{
  "num_key_value_heads": 1,
  "norm": "rmsnorm",
  "bias": "none",
  "parallel_block": false,
  "init": "orth",
  "init_std_o": 0.0,
  "lr_head": 0.00275,
  "max_grad_norm": 2.0,
  "max_seq_len": 384
}
MLP neurons of a small language model. Each row is named by its layer, matrix (gate and up: input weights) and neuron, and shows model dimensions 416-511. Each number is 128 + 24 x the weight over its row's rms, rounded and kept within 0 to 255. Numbers have three digits each. A neuron's up and down rows have the sign that makes its largest values positive.
Before each neuron's rows, "fires after" lists the tokens most often just before its 100 highest values on Wikipedia text that the model never trained on. A number after a token or word is its count.

fires after: "9" 21, "1" 20, "8" 18, "6" 4, " of" 4
L14.gate104:130146121145134150143146118132147164169121178105130128104154075158147157170128104153110114156143134118124179122152118098111122092101154105127142094091115150087145093112122086130142130097125132172156121144111126136137133118156148156137102121133152160111095132170167115105098107138110165129
L14.up104:176130165104126164143118112104160160141101142152179138104145115114103149113176110186141104146174113085126132138136118122177145106152132114128139134133107187074147114123136089156135118109142134130203115145085123086106163085141131151141135088126111157124083167108142150149103133164151158125

fires after: " " 39, " was" 13
L7.gate460:182112125123158126097100130150114126132113098112135124117126109154122120196099128128155118166127113131137154171103139152092115127126140125146129070145123124152161133090094100163127126096146136141164147128109153090153087121100120103103108124134144096091123102140126149106132108167091181113
L7.up460:112100125104137101121127084123112104111123076148114104140119126099127143152155131121118148112148129168104145097133135118125171121089162141147067122114134121160140123109144147096144156111131115143128119132084145141139073153096114139159104166127112123119113112163099139124134122130099120085

fires after: " " 41, " /" 12, ":" 7, " |" 6
L11.gate855:108134138110146103094110158104131124128122124133128069113137157145106146135157181142143156141108108118123101139096117146094098140133160113158130075126092074103109155095120114163124118144139158145135148110088125107174129133187216146136148110144121131157116139157095152117086127168156140143
L11.up855:104119120108144163123100128100087108131138102152102126131108147130126112131125167131163152105102124164129126111148119126096078112109109104094131181132163102136107160116112092135144137120135135142137108162123134118135110138138133094131170135150082130153142134121095128115116127139105101150

fires after: " the" 40, " The" 28, "The" 10, "," 8
L7.gate916:177107083160139092120099135128141147141140161136175174106170121122111146115123134113142143127109132137090139108129123131116097145146128116130076161125121135105111140137148108103131134117141102174115156153115143092166097177142129115122111153087131096138156150122091136137116126129131156162
L7.up916:132139135135136169144155112140159120136119173159177122137128148107126126140134113128114141116190139165146126108147157118170157114107157156133122115135166158097147156113177130104144128124073137152136108159124128095158133114154097114135121132123136118156076148086085155128146126140119143104

fires after: "0" 20, "2" 19, "1" 12, "9" 10, "5" 8, "7" 8
L7.gate899:148114161137147085140111132093101141126122160127136098125156123111150167125128102158118128153164126078109140138116130122113144141133102147143133136116136128124134096123129132134139118122131121116112175150094124136152109127150129155116122135119120118144109144107129165154159201169117125166
L7.up899:130147132161115165162106106159139116138122162124116122153110107120105142132117100159128122119101126127122120099111136152158114105116132179113116120139148115158143140123186103131135152135160157116101110137150120081110136126068108127133109105086145171099158146132129133113108092102119106133

fires after: " |" 71, "0" 8, " " 6, "2" 4, "1" 4
L9.gate105:123162147109150146162134162175101098117121111119170075121092134136135192111139134147128173130128135149118138096122143101090118132119144119110127078131147132130138151059158138107159142108155160158165139155120171146142128147157115129136124153112118125144094137131115133121137143131144155104
L9.up105:121102116139148181145142115170132149142138118152162113159101099102117134175104155121109160121113116165109134076129115140115116117114107143132142133118158094120141099079110120124133151114169105170088146144102177072130102130138106094155129119092143119133134110127098109128131078158120136132

fires after: ".\n\n" 57, " |\n\n" 11, "\n\n" 10, " History" 4
L13.gate551:169163135146126142103119099130117098125134170071161120074116121131114123103126112105124145139149121071119123133144119141096098160135146142084132104104151182156101053121064119141156111129148138135136155083133096128172126151129121201164160108134151140159113105158085121134134116109145213113
L13.up551:186131107129134120103107125107126154159115163143108167150129087116129098118138127129137122058098109113113143121125102149136116113107141151155137073143100149114107117154171120149114141134150137091151122072155120117178134090133118140172173107144113167114115128137086125153164111122187126137

fires after: " " 40, "1" 30, "2" 18, "3" 5
L14.gate116:125138154134160152148061164167125179134155151140140112122126088121072133115099133127135170120093167115137148114123131146102143131130153120161154107070179114144117117085134130091158123127152155158091111121155156102124108123151088139167101134124158110131144114158112140104100105176129169133
L14.up116:176116117130091116113088128108164181134126138101146155144069111095136160137103141140113126152150125178124081144117125150168129116114144129137104141124091163098114133107133130130125107160112157134130133149090127132141121135154132111131129124139097104104125157096157115166144109176151136134

fires after: "9" 25, "1" 24, "0" 20, "2" 13, "5" 5, "8" 5
L13.gate1002:114143153120129171165141137151110120115176171147140071133121101142123174140154112107123113173112123100120136117106147120103133093112131158115143102149166076120168119118164124102158114123155134127153081112102175129133148091146077142147126110087158152122136119132105145122153098143146194143
L13.up1002:178163117126093133097106126137114137117131149152101133115179147151097148116126134138121156174116151134124131130131080091160123081150130139125138113147128111112189116098126101112108129117123147105145159108115084123121102101115112114140141141102113175114131129133104149094108148118121147202

fires after: "1" 42, "2" 28, "3" 12, "0" 9, " |" 5
L11.gate535:115137101151158144169099136200117137091116102119140089141120129089146189145131128106146180108094125154150148085129152124103100113072155110163112144113136113095145137098150125136115137118143104111128131174104142116140162158148137122122172059121165138126113141157140140115097158131186124127
L11.up535:095141058128144133130123116140122134117102113171111110171152138091138157128100161126116158115112137142100115112070111155149151089146156142094094127123147094133149147123160125116108177140151100120121092142158162157076153210156092107105158120115127153090103137098104106138136136112177138128

fires after: "," 38, " but" 12, ";" 4
L10.gate153:130129102141152102131125151153149114125133126161134132148137132103147145123093126119132115140090130133123147147150099090138154141104112132153122158121132132089156115100108095128154127090135082130120131132128135095171139161110182092100119116127124136126112118102180147119126140131181135131
L10.up153:129141130144077139099125160086095097087118111166167141126105149111103108077136160119091135156162130168130144142173147107161125121062117166144146147161139144131163146127131127160115126123129155148145134166137122122167127174091105131187155127153079132122119151139121165135144196137123114117

fires after: " |" 33, ";" 14, "7" 7, "8" 6
L11.gate123:133121082117114148129102173153146078119118097104116129146110114154093123140123161122146125129154151128131120145104106140120121144140152112102100125132092104100157127162121112121120141138162092171177098111101144113142157127168138150160066111143122100123165142121090161138152129096135101139
L11.up123:121129032114157115164156127092132124129088143112129093155109154110098132157176125110094163148133138110130151125122137116082143121159128084158118139137118087099143140143149146141112182116182114151166109176128129150110171124122156151125116158135097116128090128148115087149136162081120124144

fires after: "," 62, "." 5
L13.gate345:157140131161153118111137149118153095119128158131148098104120101125141142149100127107134113100106140131175108101129135109087112127120103148090095111152101146116105096118143100070124150123108136129079112114116137109163163134166150116111109106147158058167096120123069116129103169106129143132
L13.up345:131117170113089129100164128092140095129123171150084174122159140140109142151136151152098117113114136104136086153157154142123090089125118148112149097146105132131125108166106126125143129122123112111123162128145114168139156085167134134154123116124103083117082103158108113095097130133145137118

fires after: " " 40, " |" 25, " Women" 7, "-" 6, " Men" 5, "," 4
L6.gate929:117163117115176125097140169137084102135099087105132120160117134145094165167112127138163176097115119169128143129110068128137089123101136198129088102136163100110161144100134113143135125095122109139160095141117133148157126118086119087106108110147186099152163092089117124093148129103132109116
L6.up929:091157110114155148133151156126117103119115114178136155112107146113137135104107158118125135148125112168114126128142093093128149112088177166097110120118159131102128156122109145126130105088146140146134084144122144127124150098100130134135148128150140138133141122139134134123159131136099118104

fires after: " the" 36, "0" 29, " The" 10, " B" 8, " one" 5
L7.gate661:105173117141161174180102144176111082130133143136145097163131118139114115115134102125166184152111101151134121104118153128130121133129156115082116076117150111139159125100114118113135113125154071137109128118115106113133122161167090128135165150122178143163096133133115146122147133156127117125
L7.up661:121160166090141168122163132157139098142136159174142138103134140115142125132119133159119121090138177158094126109117165114124125118118110154135145172136138124158144123140140106145157141169111141111147116124160123123148113156133144139106149113073166085082137102151089124117144118115117130105

fires after: " " 90, " (" 6
L14.gate88:085135114150136139113113097153092169160112143113163151119117146109120131128129092116123159141140126141113174093157121104098127095129111105125104087142115138089138132143119110121129140097163116189074144126092129156110117135096128093080144122129121120152140101146120120121121155117135138141
L14.up88:146115138118091155100152113089137118132128148101092137066075147135097100151109131155120116089153175146125151086129137135152108122120120138117111107153152164148141135177094101091186155146128145148098126140163153058151115080132090138128111138123134137103178123116104139162133116164096118094

fires after: " " 60
L14.gate402:090125109100134105122145137140137141170108123079112107148114147121120123170149161141147135150170166101155112125144107093129134140161122124140183100126129119075092126145156104104090141133186138187117118153138087159101120135133121139116128118114169108167113088149160113155146150115136167143
L14.up402:112100102115128123114169167157157150119119130121129123126102147124082131151103119127102158105140105149192119108125130174130131105116151162135135066153192160109139138105147103116124097076091170160109117161160144127108096067152061139113141138161115117156145120118138149083104077153151138115

fires after: " " 32, " L" 8, "6" 8, "1" 7, "2" 5, " a" 5
L14.gate294:132146122155116129093107126109136109139103095090160128160120151088148165120115155105118168165126091134122114099157125119117090113155145160138091113085082148123090142138110104123104140166153140152141144116103121140143161171143159129130129146148133118158144150179158134150134173103118120148
L14.up294:130170127120151165149113088157130118136168117127116133114126126132146104157134150146143119120120139132122172092112094117120131100164169106110107113097089129187145094080159078126164099111137127149116153121124190155121156137125137084155118128092164135156066079112159150107111161127155134137

fires after: " " 66, " /" 18
L11.gate14:089109159138168144153167140109131109153083117157166114119100144123133168150113129094162116129114124091116161115151119107120094115138101146104130155121077130113111121111112085134119104107155168132097135118102109131178116119166158124143203157124144161124076127184137156124116124151114155131
L11.up14:126118160165186160102154122117136172112139093156110075119086115141110098115102156174120162141117153121158070153163179130120126172125108097121151115113167093110137120118109126137154125110140161089104153163126116111111080163142153105115116120135101094111153133160149153137126120155141106141

fires after: " the" 24, " of" 15, " with" 7, " \"" 7
L9.gate592:114111133145145132130144139175120115175104073130156147160166144119130145137096128113133146110128101144127135095166137121134122081153140163131113137137092126117114166076104090166107127095156134162109121114095168160145131141124090094128126104180132093142134099147145111150135095124148141104
L9.up592:095164137091188167149124122146114149153107123140164154134128110141098098122134102131151122109122097173134128133178116067118131115150119134108115104095144105149129140101131142102125129142124150133090156098193121139111090113102129132116123149106134139124098101092107141114098136137111143133

fires after: "1" 34, "0" 13, " L" 6, " " 4
L13.gate456:134140132157117139162136158171133118164146128093137125105122116118137198163142133125103127153111144152133153109143127108108144109148123130111119103094140085134148122098140076148163141131127108118108127129116140137082095117110113154121079182157110110181130120110149145120114114118130149096
L13.up456:093150150071165164127084121120151080131135123126125143140131128113153136150193182112127162116117115147147104110106158142155152148131146134131094129116136126095130126138128108100126140149105106138136089134097143117149088142136136134144113100128153102122120113122091106156103130143171155114

fires after: "==" 20, "-" 13, "2" 12, " " 12, "\n" 11, "\n\n" 5
L7.gate810:153140109127168132117129135148138127143138109092173111153143136144092121157113124146105182146119117120100146105139151106082131158110128137114095116156121152099108159091132123165118091110133119175168126163140157129147131161124107153074170126117081113158146124137132134118125127127124170098
L7.up810:096162112103127121135163118127122149135104066161150143119143106120101122152071107137166090132131128098151143149142147098096129123139117100105101090120113134120096140135134144147076145128145114160101111111137146136119091147134136142122107106097103106167123132126114129123119169114124118099

fires after: "0" 44, "-" 14, " U" 10, " " 9, "2" 5
L14.gate521:100106118143141121164114159141131136135164136120093143111150112107094149122115110153093145119090122146118109137137106127188102087106177132126124133096089088130127139098102142132128126116158116117114124115103160135115104152130106166146172138103137136132147106150126126123113151096147127112
L14.up521:128109124105153153158153100118119127103107157109150092158090152136129145134130159107123104148130142110155127128170134093100142099102090108140148070132107123194153119129128114114150086140150094145123141117128106140135099123139148150160099102135127145130108103097161122150106106178124132132

fires after: " " 55, " /" 18, ":" 7, " |" 5, " and" 4
L14.gate877:106101133118131113081139155164156155127121121137122100137148180094132098163115125160150101114119146121175150143105119119147099151116116096089142123156152088113122123125075086137118143111154117173104139143127098149143131103129096127142142171146138162121128138143154118141133136102127134138
L14.up877:152108166133133117174170165082158104118124114133166123142146106084136109118142123115140140136115101157108134109130134133164107097096141108109157107099143144083148116092128142158128101117129146161125127124139102082190122125111073169134161125149120144191127101108107159140128117138153126118

fires after: " the" 53, "0" 5, "2" 5, "1" 5, "8" 4
L9.gate29:172179131131144150165145143117109148137099141124167115139161113116074173162138093090106145154105139126107176113114116154157124120151167166134150108132133143129130105075130112135123119140098111112075137116128144101087109088150092127058124112145111137115102121143138133142127090107120156185
L9.up29:157154112093090185179092110084121107147107143123150123112101127114096154124116119172083104129106164120095135104123144157151096115164131140134096126132184156139175145136161094124144143131072137101079132111086085080114118081154091102164106135130133132123142115090084164116102113088165147157

fires after: "," 51, " that" 15, " but" 4
L11.gate876:153137123155175103158148161110163148149133184178139134114157131149176136115128134124129132129107138156151094133117104108082158152086124116121128175160140183140149111092134103154138172103132093131097168139112164092188172145124127070094142118148152137158077164111127128144125176129163138144
L11.up876:105120111159077148105111144115130082124153113153142098152114138110116182067114053076157134169137150095110130129096141156145127089125118158148141123114113145147102107123121084147136179142142150181093089118142135164144126120138129126151130131126126162130109132110118119120123142088106089122

fires after: " |" 28, "==" 19, "|" 9, "-" 8, " L" 6, "\n" 4
L7.gate912:142145120137184159127104162140127130159129138109158079109131122093120130134107109041124163096159090156117139103126127087107110110142151155098091146164104149115125145089128145154109159108141123138125126157156115123138109126146141124124115147152090125159133092103115115119163165081123160152
L7.up912:157139131124141184095144101145139127117100103136125119147094124121139153143075100094095103107120093152109161126117118108111135114063112130170106151146117167092143127133112124106098131098143111147122140140129143103145122116124150121173089111098086133129100106127084157110130153104130129126

fires after: "," 53, ".\n\n" 5, "==\n" 4
L13.gate621:154099139151140104086123127108153130109134148147128131104139127151172073096125147170170096130116143077179147144125152157113115113138118124105114140116101098122123060140117128113099132079136101108120173097149144137184171140126133125121098124139167160145126091153113157109135158137132127157
L13.up621:161104079126127125061136171132132162140105157124116116118152170133128155087147093148130112134145114108117122119124107138131117083140118117128105135132087128123121131128151108112140149131126122176119151062103148137145129121142138126122142130146116157155151111173106126134097165089146114088

fires after: "0" 17, "5" 11, "3" 7, "8" 6, "6" 6, "4" 6
L13.gate426:094115123074123143153116151156173124114126124128152103120133129130121116163148141109110152144172148114111131135146114159090116077127143113142083106129155155087102130099095139154136163120127100139145185144156130112144132131155154145137131126114142117156094097138108113076125115145144218094
L13.up426:123147108131131153177118144148158098128114143139122134111122081181120150094155095130154179169113159117146120089134147135149184140133128125125139107121091132134106119163167102094144142106105071137145094139100123084167090158114127115124143134162155123095165121125114157181105123137130140147

fires after: "." 66, "," 15, " ." 8
L9.gate842:112166144149171139127132142133154154109116115196157108089129115170161093162128173107121139087155129109182129141196147093146139125100114139148159169139116128148165054117114136158133112134115138113119162114145115104212179118145142129113104106128110129143111142131137158118133132131143152130
L9.up842:161150127137126133106107155130199109129114127152144134115149173124142097100105153148135135134132163086111129099126085145114165160093123177144122148162066175130127090142094061098118136117155103119133140121142139077153127132119138101162114104125125119178105138122124138145131173155144118100

fires after: "," 24, " and" 12, " that" 12, " the" 6, ";" 5
L11.gate900:084108111148150133166071157155171130101114129187148118139102138146126126083104108113129118142140114131140139130151112153138128107101097136150078149146160131095143114101093105128147102104142160127075129095143128069202133139158148106108153083143122129111094089148121111084112117157164144127
L11.up900:114157094157145172169112140164139137149128140135153126095112174170130131099120165125133170143111084174086096094153123135137140105080157143160120138158150157119152145110088135165136160116119121150127142143164156109155107121139151107061163116129143112122070165105119098113138112091149145149

fires after: " |" 19, "|" 18, " of" 14, " the" 13
L7.gate157:115120136198158114159111154144150117129121142139115125161117148125171099154108120132130144149144117133113125126143170098124109090101179134141103137165117153089144100093080136150109132150132126112116101172132129135141133179114174125147140126170144119146071087129169141125108130156140129112
L7.up157:165147137104113128139104060111174152129125103125161155146175140146110139125159119131134113093123182105170131131143121117128099082152115129124114114105133134177110125131139125078130138111105152124140128128126151148107139130140125168134107135118110121082057123111120148128145102163139190160

fires after: " the" 31, " The" 20, "The" 9
L10.gate174:136156127109170185166117102134183065146096128155156128095159130164121136163161123105157170121146145118186097111139069138128117093129145123096121121120126160119154119130151114117182131120106091135143144137128132124099110145161114150130138163113130099181107128111120157143125079103152181096
L10.up174:120152126098113100077158140134116108172105117146149128116146152154113149122104108136111122115127131171130124100119149095147126102146159123118086135156168141121150139134167120126142176106102099140130114142112131110107145117132139094115117167119175117138103151147114124097141121124151117062

fires after: "," 32, "2" 29, "9" 10, " " 6, "7" 4
L13.gate219:125123143148141129152109152124132117144161127178132113089138103099101121132149127122156101176094125122124108113127120124128118088108131143147112085117127062133149152137178134110175171149104138151140158081139191118126144084143121110137145154135139117104128137139115136141166143105146111097
L13.up219:137130105146112117139097129085138136111124137140107121106106146133099133119109167075116096135154125143119108139120169142111072105079118138094127149105095182120112089113130120115187138164145159145110129137118143144126103137146133113129122117124121130112121160150143162134076107142099108085

fires after: "," 50, " However" 8, " and" 5, " |" 4, ";" 4
L9.gate998:163086101179146161119099161143135122142138124172131133157115154099153133153079140139088139124134143135111150087165089141094100132128120140161061109059136130110143134130175123138119107068163124134119132136121139123153130127155145103128193122175104158138093148117111162121116148156176122137
L9.up998:085101111154141105171132182137139133143149135185135146118149152066154164142104084140102116112095146197098142078125104126111115088123113136121126148138141165111121141119143167169108184121125102126103085093115130095119106111127143138155103188163167137124056140103123114135148116097128118126

fires after: "0" 27, "1" 26, "3" 17, "2" 12, "4" 6, " was" 4
L6.gate570:160118130136128113086074130149169113120144147122131064110094158151143137165121116158114171140104126135121112147154129127132124128105104137075118083132096111119114141108053125116125130138163138146106137155153174109150115090176090153108120164175139108119098086120096148110140089145101150088
L6.up570:084146137080127091161123095154126095128064030129120124141158115131150131156139142161128128094046151148105102083119131102143114162112121114109092141113144159180152164149153144131097105134107120099101133142139117168143138126161115118133117101154118139126106134120142144096118142119143116091

fires after: " " 85, " (" 8
L14.gate135:108140123164163113125162098131084167097142094126141115133134089144129135151116160107119115207129102161176096108146142133082120118084143113109105095118140127062128127100103130153167096137123136136107118091113106148121081120155166138090099123112173085134132112130135137085100114136145160148
L14.up135:114143130133135106151137134168104091123154078157131130127154132161128114174144142114151126134144122142172091143123098129111107126099132131171060156139155139106144117096116131115141123114119120132080146134119145141108124121141105114122093144155114113141097118120133114076118113138111157118

fires after: "," 34, "0" 25, ":" 15, "5" 5
L14.gate800:135113128111122187105117136119135173137116128158170135149159120141106125115126120113104155143137127128161144129151089138112141108112132154145136133130116121077141129095114149138115139137124149153143176132140112088171123121148090099141124176123123110130090126087114133131113157120212121118
L14.up800:112101148141088151145125136113127128141167152142114143126130170109120090075132089155066126087165110136110145103147092146210142114142126175116145144125114122108124116132121110151121139129103111141134170140157124103146119153144114113124137103132155130119089147126107134124138125140130136139

fires after: " " 32, "." 22, "," 10, " ." 8, " was" 6, "2" 4
L7.gate84:105120117126150127133139104121180139107129059106136125147110134096105134154156120095083121125126102148127131098131139127127139083140115142180081159137120134084171116147125139112119120107115096145137104156161181131125106121133091116154123135143129136101137130124140171174113163155134150128
L7.up84:116129130123127159161089095202125129117122092121136139112143114115131110125140105165114133103107147086187130161129135109097080170142117103131133159136151124111136144161109071134114112115153114092068147173140130085152120130139156128148111105094145108117139099142063117126133127155135143100

fires after: " and" 35, "," 23, "\n" 12, ")\n" 11, "-" 6
L10.gate805:149118109140157118169142129127132121143115084167118110160132117112115118121140131074147193101151133158147162104148133134099101115158128142126103119140129108108145134134164139117102132130101109131086115185186158086156104129150124129147117121103138142136115122113086102163162143112149140145
L10.up805:120138133145117115067178136117166146132105106188113178112143127149059088137115100103115109133132134111157181092140196117150111133102111116127128133090078163098109132195102120144059139102123107144121125127116141120162132131127125148130124116135140135131122134105142138145148164127098112123

fires after: " a" 33, " the" 26, " an" 8
L14.gate910:135128126059132109139107085127150137140119159152142131160133118096095104152125159144166161160127143175091172089146127142123157106123149181155112091119170115134122162150104113140117121139118085135134142146164186124116110144112084131113129129127134136096093133117121133116172127107118129172
L14.up910:098107160096145082139121154176157131121129123124121118119127143140104120144146110124156119162101146127093122143172108150130162084103148157164140128151123137126095143139147139157123139102114126138119160109138139119133126115109149107122143115136141111119131124127139116098182114111146117159

fires after: " |" 28, "|" 13, ":" 7, ".\n\n" 7, " the" 6, ";\n" 4
L14.gate147:128139100127136133157141117140134141110183143150125125144124144096157110117101140145090149118101095124132151105117113103111120101099129130153131139127153143146153150123144131159144136089170129117116141163185143116108177113111134147127115151185159112171118144129106107048118135132137142120
L14.up147:139118092139108175096123145105136163131123139165132170166145121138148150112113122147111134146112105133134143117097084135148121110117162121149131149099130142129150146140154113119116125095134125142156119117147142140112162117102148103145113177165112098140146132122130131097093107153120103148

fires after: " " 29, " |" 26, "0" 9, "2" 7, "3" 6, ";" 5
L13.gate892:138115155125144151108132130122126155183140117078128122169129148103098143106173125158086132146124150126169149169125128098155114143124098075155101123145101156094124087104132164153110142125155159083105147123100123116155134121146140212125131124096108144135168123219149119089154111163203128140
L13.up892:123103131096155143164125119153121106161130101107123063149107145134120122122152105130089159085112104167130147133154132158146150081134093140123129099141165132136163136120150092127144135099164162132095130169130111147136140100123105136121141165163142123148102176068121111160103095133112209086

fires after: " " 47, " the" 20, " a" 10, "–" 7
L13.gate184:119129149083165143110103111108159136103094123154153116132150143144069110156119112139142172157149130114088148079127136137155188110109175170114145096127167136114151129104146112130168160141127137183122126171115151071124118128165091162126126150126135104138124137083107092132110107171159172122
L13.up184:150157132113166117145130121132122154118131175144161118118140128115087136168117175087112147146160103167111095086145086119154135091108147160077114143157132121130143127127157096154160143103140111125128170137097138124114163109083119099086133144132176165144081152142168109148139119110125147138

fires after: "0" 19, "8" 9, "7" 9, "4" 8, "5" 7
L6.gate794:129151099126113154183111098161108085122139062135127116142126122146117143150162134133140119124114129142094182148118111140133128147138154168139106137122109137110163124136120081085151105143114121117146133121098155093124133157122110102147163123104114113119114141137122164160132164102117092130
L6.up794:172150130128135129124140147160207102114152126152143121091121125132093131149136088143155151146146134109115145134121102126114136124156129088157125133151127096150176109121103145155130162150125079167162138114122123178100121164093155140119104146076148149104142119103157172102152120128116145128

fires after: "," 33, " " 32, "0" 9, " |" 4
L13.gate494:106134140134145114117107126160106170139148110129128093126130131109100098132119090117138136113149124133120130102125111114127094093130167110116084106132122088119139159098117070139125110156124106159121130177124152140123142121143154104167110157089127147115103158103135123142125124116175183123
L13.up494:091112128134092157054124149132096174160122107151111133120130171142122108144127107141119124131142135128105195102124095150130166106141134125132146150093122112122119100138130113149119124112126128122162126168154135107173129155124118113126121138157118126100123110137129119123074168126121096122

fires after: "," 42, "5" 8, "9" 6, "." 6
L7.gate925:109140127144142156143139151131116135105114123119150096132139121136116131126133099108120170117152122148164173097149142117114110111095173139144110167159097141079152079131103110127120120112121100138155136172094127121201130154137113119156141077121133105149143113114114153135156162127128138142
L7.up925:104143149116115100111156125125135113106076120162144117138139097182139124132134104138121171107097132115186168108135152113111098152068124102158120139077095096120128159162136161116118119172128126129134136130133175083158142173143144111137107093108122101093138111120152176138133141158154124112

fires after: "," 41, " the" 15, " and" 8, ":" 6, "|" 6, " " 6
L10.gate659:106116113104149148152128136112143156111142143186154101142117077135144087140157135125118166112143168130138139101132109174107136132156124133118100140146135131150153113093134088122141129117110135150146143164143145122189142138156149117179146108152141144119073126094108126085132123136151142092
L10.up659:121172133081134114138098156141150157140071115117110095150133169092147138105158113143155150113144102117072124162096117119120121128135126147133157087106157123162137141162135160116131108095126151142100138119149165116127085139145147127164112125097137129063126138107098106150117115101115141100

fires after: "0" 16, "4" 10, "3" 9, "5" 9, "6" 8, "2" 7
L14.gate394:112094135101132144176085091160127111160154151096076110144145117100094162103173169126123117170153158134125152125135158121112107100113152116147078110116160150112146163137116099133113123152129105138107141160122133081145135158139131135072121102108167116131143101172107177122123134141130150089
L14.up394:148147109133140154140162124176155137149119108135144133118095178174125124146111165121150149123097132153143102115142122111101160127106134132137091113118091099196135129143169127093122107116138107155114138127136152174081111171150149110150092196054071107159120156140135128143137130174105129130

fires after: "," 35, ";\n" 13, "." 6, " S" 5
L7.gate376:155135084148171178108130129136145173105100130123145097129173119156102124112113100114120170111121163107133173130121135163086127116136119107167117131129114122122117130108120120129139164125148085156112136101096169130162125122144132114110126126142146110126114072126104124128120113092155163144
L7.up376:150183128138150119142145108107157132134112142139147142124155153138089161070104123152117154094125149168131123147126124175115148108111112128154106163149105179131130133139157145115106127165087100123129095135083168089111136137138136096101120113141137103134122119101122161124121158111154129101

fires after: " a" 30, " the" 18, " an" 8, " The" 6
L14.gate634:122114142159122146172127129136123145146111096126162129113142139159122154119134145140121188148112152130132165101183128126126109091109209127075124130114132128073121118125152129138134092138108114163138116187100147106129142121185109099095140130114125105146130136156097148095087116114142164121
L14.up634:090103150136145145164117129136118138161152142160158180156150150122126104156124123124093170168141144165140152077141138142159135135131165177126140147117136120107110132077156084120123159120079097109149114170125134138152119142128138091105143147118181104116105122098128137113142069145159165119

fires after: "0" 35, "5" 9, " " 9, "3" 8, "1" 8, "8" 8
L14.gate659:113132156141115199151124153168088148148160155109149127124133124131115137155142044095097204146128120098123133148110140155104096084177132124092143131127162104082134076108125111111121101149146078116119114162103150126162122116171137141154128128112124129145129117100146146137108105135145190143
L14.up659:100094146149112139141093113114142136149101093130121136121147145111126125156107100130143103115123071137121105131166119151118109139112123133122121120133135198147121135121100108103114134154091150115115170148118098094135092132136112125162137171143119154133146152167130118141139130142108109089

fires after: "0" 30, "9" 20, "1" 17, "8" 8, "2" 8
L10.gate284:155110141136125160138156140117116156177121156114150111106110101119113143088135126130165136121136164077157146122166120141126141072148129112097187129112114102142097135126126113154126119128143116157132119138140130148143118118141163138126141110120106145173156129146098133163141119160133145116
L10.up284:114143143118122117122164183129121115191135126163150116119081096113141060137133154143135129108128180113116129121149130110133159160131178103137188111144120125117140144152134111173104110133101112126157071175110144113104088143146155171139154094121138120147132157117140100136121122170124112131

fires after: " |" 36, ";" 8, "," 7, " and" 7, " that" 6, " who" 4
L11.gate726:152126115117167088140076154149131112122121154168146092164086150127152121142104102132141153118095128148122141100140106112080102116109090170166109171139146122093136060100124137153137118114168123143061112147147155113184127151134123092134112112160136168137075138141121140115108158127173135147
L11.up726:129134118107131082152155109120159047090142133169130130151112179135157119144122107120137127137124139139134174133142125112141137099153127166134117163149128118129160121106130141134129113144097119136098090106126166131118130085156148080152142117126118137146078100158137110169161103139133140165

fires after: "0" 27, "9" 13, "–" 12, "1" 12, "2" 6, "8" 5
L11.gate15:120094125150159156164114120137138143136116170096129109129146106139111161119134127153137140184135130088156153142096145140113144110108128116171185097126124153134119111108119111130150117133140170145152130161112119123110127073132136169110109087143122141143124144105135141138071107135119133138
L11.up15:151153187089103117150117192143118129110122121152136108136110134141110101135156112094102161101151119087130142163105115122125171107141187174163151126101166086125127137146114119150133125129125115116114118141143151102133110155134108173157105123116169113150105119088132111201121098166148147136

fires after: " " 29, " |" 19, "-" 11, " the" 9, " –" 4
L6.gate833:148146133112141126136121080101098170152120090141140095148126115119122138102123177111108146115143143131143123094110120165118122124120177143114122152134152189152115116087114162153157135075159124130113120176105143070130114111165109117098116136133127103132151115141129087113094153141131157142
L6.up833:122096153163162146150130082133119167181114072141113117135151144111119122175104150146139149104103137163119125104127098137104109110134176140114093125120134147118071130074160100139165158088132086158089131139135158124123133104136118077128135167170146093162148119142110106109117138137157135127

fires after: ":" 20, "," 16, " the" 9, "\n" 7, ")\n" 7, " and" 5
L9.gate300:129142136112128114106067141083127159134129112112150123143133125126102132116101130123107109083074131122131139101125097133091095124133138148153093153133132130147196122092103123111166136150106161081085130139149154100133141148158125119120108121093126169171125161148112143100127148123161139140
L9.up300:140132140100121126137093136091090118147114125164155132123092138096153080147153138157096100111159115172114106106149168113120121168102141181153145087101123158120157124144131136132097085133078142136088137124108144116141147113119157103151178149133141082135098155102116153112155167123109127081